Weights of a small transformer language model: vocabulary 1024, tied embeddings.
MLP neurons of a small language model. Each row is named by its layer, matrix (up: input weights) and neuron, and shows model dimensions 0-191. Each number is 500 + 50 x the weight over its row's rms, rounded and kept within 0 to 999. Numbers have three digits each.
Before each neuron's rows, "fires in" lists the words (lower case) most often at its 100 highest values on Wikipedia text that the model never trained on.

fires in: "at", "which", "attorney"
L4.up811:459523581514489506525463574528464526483451566499456371415469515456553517589468496549562530515560419509454532456554466461497502390457513525467553577548518447447516490502538532473433480602509491605531500490467380517497527515478481538552505511434500536464554436477489458498471513481550468401504501469434448466532475501476589512465403404608505480432443490470549578524514442525455531430510561550455501466410478523541509518550438539465623472531477520509559488537596582494455485547553547452535492527468442517479470525367471517441461482543474353459495593562536490636487444513600497506

fires in: "of", "a", "according"
L7.up257:483510491421512477489490583445527457458551413510468524482454493479432439483429451552455516460585474501527505520496506403488505532506495414464538618391528515463511522531555491444531461422510477477617516537551487506495553515539406510524523468552510535560469480421556509516472538445510523544519524495526525524504555573485532502507418437624566590600497556457635440473566583473482491624490484557536448490436573563523560582586508448399505481479431466464548451507429416523545495430457540467515458488455482565453516517468548384563476617440484400467532463516475471554499506527412510460

fires in: "of", "million"
L11.up679:492475463481483487514548510536457462461504568547483506454588548486421526441504576480569437444440531550394591609542495556522552532565478528540505568485602527394496494595471451507517493457546418424404458551567495529503473554471468458550459533537501511479439475469478385458499482521617526480473444526556422615559402390489499481509526502536539551544466443488576398492531469483436447512457535494425444567499459498480526497487536442538467528465563502457496366532497535490539440601501503563573505482437480542481551486590506624466556421511521487572442487540539523430433501523456487509

fires in: "as", "by", "was"
L4.up39:495460574561524492378522516419529528441520382478470560504493565450549581484498536596535443505496454489509429446590446508490435506524559582550501468519456490507480521428508388521489437496528457544544578383380454516592497617476507430498517515500473517493486470553508580445500493463518451595455482513551536520580562472556451538541485464489476502528498465509485444503457444475454493482460566511562494531467564500481564480438515498501420483473506469529528567400457616588489563576521423478482553485460374563391535480551536512497444469575450519556462598543507395485578469505557539486

fires in: "his", "this", "held"
L6.up933:462489581546416534496473536466542511598466553521501522610539496461471555501418500496588489444434483466556536514480465332509516540565485542491492503533594441467572544521471474425475492530608625507486577499602540505526469448501513476490447572508450407547561498574501476496467509513419536494449637488432413554493562526453475504543539495517447388436554457424624462516441451469496514456522541496531506491437512432439563430439419542483470505572539524418528470434532467503460473475507508530529533512427513475556520505494623474505501509469475471517416475579412439532536562556540476512

fires in: "footballer", "football", "householder", "native", "home", "historical"
L4.up955:460400549419421512576485446479476508565465479532536450463438496554469444498431443407532485544543553502520539567518497442519509498504449476429576498554465499501488482511447565466491416474493483559493514493476626498462514425571623558541530456544524444488584529472605588453491571647537512468470476452528551521490504461339538492496482541452577536508482535419524541491513496498566537523469481493487536536485478494438473505523431502533534457435407540508480506579477519491525462523413478573592543545447393466568425535555510505510380530572524531442533450462461529517369570449451479567

fires in: "between", "two", "other", "three"
L4.up511:574563579530537516476412583421467492570565538470405529442481505491563485529434442412475496511473515553556542580510498473442476549585421438451467574514583519535494455515500482428527463467479451598503481543411516534547425534521584378508484540518520477449521438432432477559536555484546516454465491451452459466468532424539525484516459574519643306499497502456521520518528564543488422478496438548522488463576531501495433550520470488575560471497457496480540524518456449478556473493511456501384430491532459485465402524454581599508508419556579457492546474475510540509512531583458469470

fires in: "one", "is", "as", "period", "performance"
L3.up255:494512538450482548502396492462485528536408449510492506415533613482430502427433525535481551589540556487522576492517460514507461448633545562546465440539441445519524442537469536485461427435479473557501506446557508502495520491511549557575455538438543482449574459506524502518341516495505511469431522550516477459622510515412463536480478471520502523432583540548462444510534563481442557498505541445485442508478561427507482540455627414433551528471456396531446475514462502614549540510478570531473531537580493562529434551419414513479557455425490542579585486467402510500569516464475491419

fires in: "three", "one", "two", "season", "some", "league"
L6.up704:557439578487572468512540458480435430460587534545472547484427535442428471506495610546485502543506530402576470412435571454444507523511436499567551478630450433538543586503472449422534459499574501595548434520460487495455564542506518490499493499490453523530519554498500481537519510550504496548509522425444511405540511417446406426497443550476540492441585559459497507466534470514498488427540594597487505531450538525374476416537542520582543410455544485524507500485480521485474410579496456542453552510453496509542593460508391508441528561425521512484628495559588482425562522491512514505

fires in: "by", "no"
L4.up592:572525518537489399499507457541504476522535482472472503574479467466379491564483457567514451478469538533475450398572515398602583466503530476535467544460538540487568569471451501476461483555474546502476512470514613555564583500570491534551452491444550538570428459451528522498517537542556399524469507463603546582567467460406446502598566473471549409534432474548466422575404566489485517527492487523448461493481494489448449441498463454522450434522488391574483532483461462488524390465538465466556504455452507446568506523590519523440532497473459532559463569510534524456525474576579462660

fires in: "a", "one", "two"
L11.up556:463487537522536411519531563472475498540530398500547590546469501388566489440493539425504559553587506501548493449542458475470487536534492475497578528496466484466546513502497521549492467446527503596572504607470537462481392467494477442525524502427538537461491515477469424587376585527519503412594455512521396505508501465486474516501487546470408425511514463464586498536545522467562574449503462540466476470419588481466437576498403528549589603448413494511477555431460527558489490497559481534508520462515515621457485584455503553561465518439421448558651424477445474438464533552497474501

fires in: "of", "majority", "million", "liquidity", "forest"
L4.up348:444495456529499539537475488533479441512461534485388571505533521556416446520478585570543512512426418552472411509546541515534527504601507457513525419581437390516521496483495487445537501450478484515419535469529502507510506510527490466459494511538568527555509476553600479494412509540592556452362414579421467550619443501512500507456448541471517552567489563488437400515490517547474583530380509551518462530473465499499501463461630514472553454489522480583451518440483534539506586540422486452489499500487534542556517487578575532526467494565404504476462520517624558381439596529472453499

fires in: "in"
L10.up289:418460452491475561560549494467474468526554398531539555415422497463451445563456456432503468553442432603511484504513465542522562482477474453579569606499629596576522505467392452507423495424510569413492482519419459502572478499571493562575433531508513559455512492516521571487471469462471504460499480500557482490473426470524578516505461562466510495548477618562505512524412536484544535418509412536536453477523459463429469503426454545541479423487450470471449424514506510503530431503465525461498517606505622485529523553467489378496498543557597406443516485482553508492532484627463476493

fires in: "with", "at", "by"
L4.up129:529492574512430444485442463474483412532588490550489448543479521490477536579517423508503534495592452622577442536483525564409486446564519518514420528498430490450535490528444451451457480514516480471526563448447462566596511494508566594467517435492576563532448461500452539529519589449503488411513524478593545509494474470485552500589521546532502580477458468466515490427387444488464454430439498515475435466458547459530553547469474582501486430488532447537394514534565575444424490464569455496478481501536478445574589583409417510466578434553542480358522498479523562582520496477533564572

fires in: "with", "only", "and", "but", "including"
L3.up139:527519462470474476469515531468541429498535471571632550475432560578416566440451523408507486515504501463568481461469465442421494626458475495498505548447490444494443486542534630464474535523380505492505574494506466433588499534502535560468469470519550498477464536590542495466447533497522580497533524557437549499589449507514614576548488485530529535496545497438532592538450487499547464607481480537419474480509445439487496413401458531438492492493495437509463570439471413563514527522489445543571390457451473503492560497532534458535463477530534556371494511601490623420468454554492553553

fires in: "two", "three", "one", "they", "all"
L3.up200:547523525543562411558439551507521544514442500548406507435491492390473383484544506622512371506545505540582467412460515515440451511448538426398452563514454507567575497519433510413558481477559499477458496480534460452506434492506453466452462571536458480506557503564471569578466503536523540550550537523464585526482536430529440485628490519491578497553478494527494523413588524419459540416498517511579471483519434507540521623549493492468543499417506477532517459462531474521403515525466517444519497533452426429457459521507572553497557459518491442421460542525508406490387519518508500382

fires in: "in", "father", "how"
L7.up27:431452482411366526514458463471510481532476444463445519518557460491570546481460520433461582542417534622603482522492488554501484487534525442537575502457554512419537438519545500577459462481542559546573455546461586475581459450497556521567563554501433447411513536531494528483452554485535428535479543527518526542531443435418508477570493384439514546532468537493532420549506478486552520446532445437506500524509576425535525511473490446562548552494541527478496414499507513449477529476372461578418474485471429579501526395524497408386551453506463460452571383511479486482544550474599533461

fires in: "and", "of", "genre"
L7.up191:518534536497442495445566458437412561464555460510590427522518552561558533445528500465433595466510542498541362506439435541455506507589514462559512525531488458469440496464490515578598510440500519459504483549463521480535482534482449554534440474504381543579456566457486461471399546544606492507491512558481565529476488535439487403547509419487489531460500579474516427574543496545476547593535373542506452479504527549501521473556537506399465525478415596539517554439430473358477582426532534526454512528539477508511498448561513473462503517549489444526539487484527435409478534580406516395

fires in: "from", "in", "during", "between"
L4.up937:415470486478510354542492428550494429443440464397471529475554473536488604591532507527478541498465582483481479529542526495507523543489456407398566484509447567485580548515470545521539552505565566573556469505477445585562498536479456476563515498468511481546460539430437472441482533517607509460487548557482553538418453553422592522522588520449522507509505489516480449515528582469567577510508510496572515530530472439544386537509551534577477432571391496541422478434518496585491477469445476429488457440436466439510449564481524513519582568433468492387642497512526501489482433556481548500

fires in: "this", "more", "considered", "his", "individual"
L3.up629:476398500459436558534451416539470591513504513525533518498478585581518503548483505495533525404543398501491504529400481425513523568551491561419460513520521530448490495430500605473508425392532528522545568528517453557468375460533460494558484507483575435516539448475531470559448442491592522488517499604523479530464472539439569512395462460578501446530539491516510542583408580445455449510480446511592508528450649444469488525465417478500564481478589539482517398499530491546481373519394487579533541500456471490553455465508554503554490512479548385507540524521505574486463489509537477547

fires in: "his", "with", "their", "under"
L10.up440:535556491488488542471499517488526532542462474545493489502478549535547454567404423454524444448497530539602431594558453513466460541499438492623578562469402574449486483495447536601455532468469452465493491548445459579461446586491530526529411476563567435446474419474530417515551491608477562547571526510543544554464536579485542478504478466435464530525570498479569493454423564418499449480456425570603494516424471390526564515569608462461513498450426510560460557432525540537507428555545432553504541407496535478472491494453446517602502479505528475441435386503537472515484511559517498504

fires in: "small", "two", "various", "most", "largest", "three"
L11.up519:428560516496527525489464509520424528540394524522377543515476549416497463508404513480419491532616510466520497505535444564482458593494574432485477540548370474484549401538482439523559611451438545523584510582429522465520483588503577464544476498491534482460508424484497470555427497487574480508574515494489464476472531491565559560540391549446543558471478487498528434515610604485530543456466425473455449419393520523558580480489549496575495454503507496493529522565424504473474444495499575489436551519528528467543395546482582526437460502475401501482491523468466467432490499609503446549

fires in: "two", "other", "all", "three", "both", "become"
L3.up410:493477530463494523459547470524432470496490523454447494531556470533577457475516465492477510635576629537549533578453489475452440489548503420498442613582477526409526592528522479539545397518471473492435458481443478539505458532488449519518478622460481478518575471456500397542379465560582510488563449474473504524411490405577515428457461584435487593453485439401536582490548526440476545440573472568519551400568510429459451471450440556502540497459579500453498410562488507597527463527470435524488491569468547482428517471588466575481477532479532527528537519501452511554532462486489515484

fires in: "city", "population", "density", "community", "school"
L3.up84:457551436536486452397474531511504534561488528437460586432471477574555520531466523453487489510525494485414406500499503488517509490470464571510528550424439505502387450582412510457584479504514518484476601545520574513513569512578550490489552596488526415554431508578513449504496520477376503482460519487576463513562506575447496544445503426547523505599533536464491499435477578515482434514511527468471590536450567443564528616571513456410550538387415427507521527543598505426421528514426546509520537530487470461471467473530499580498509568475446565514518414534458487498483536583461357499

fires in: "of", "ouattara", "more", "animal"
L7.up443:524480522506530488401594553478531429415536556477491443540489551615474535492453534440497474489482493481481378526527554545563541489520530588527456510553540439377474448535522464542572417517523607489499483583484552542535548526555532450526517423437539470486521462370552553460413586527508454475434545488625425529576524463494534405507548462414536485534527486477577489407529507480492514480488460463458602563515438550481455480437502557535535527425410537518555405471499530460526584543477450495489532452486487584543476525509467451501589464565498532584457467510399464451540489477431428534

fires in: "november", "in", "march", "october", "august", "number"
L10.up631:527503498489621459512526559588409454512568451571427502508483538507497503513479448452540463537411510537447507506560579392502471553529503481495489425486532473451527501462445482484494486415485643477483600574497422505446430477533433451594481534535534510538585497509495509461435508491466558512583517381517457411455490406429473539471600472515534506475449532518490529475578491509502414449468431555579458494489447552484446578486544480525509462398470530466500537394464478569459483508643526530511404557531489504589614557600518531455473489583436491467498519510457455495471544533427502452

fires in: "that", "museum", "because", "clause", "of"
L3.up573:530389535538595470513494519566453490482513500505508505497503495403505552484469500528490550597415391498515467433656549490536589498499507434500511463454500524478561590527564484499592527497414533473478434468457487529462531482597489536534426449478478522504450475464609524449467488548537349430498535425513532537547495469464464558488569487566568530566516557500508567473424525512491539473364457534479427475443488414461561455472509462507584533382541483419512517539403573533452495568486510495443456462492587453543523583490573568515395556526479498511456508440525450487458523443507538442

fires in: "an", "first", "species", "special", "central", "center"
L3.up668:513498462472560390518546513514482496437473471449502539475483620506550450556550485444452501458617496529505527440578419518487420581532532583451518513528478574506410533589555530510408448459466556550444461563496468522555478471565450581467496442568513478535524541510441459370570464478519500389515521462511569515492432548468593533484575401518507494416511382556521511487461497402547467448466529515426490558511505566492542547432597491531511471532507540532492454523513383519458528433464488449523539531537458598554480482491491444497467526399503463541538471456519587451537519587510369483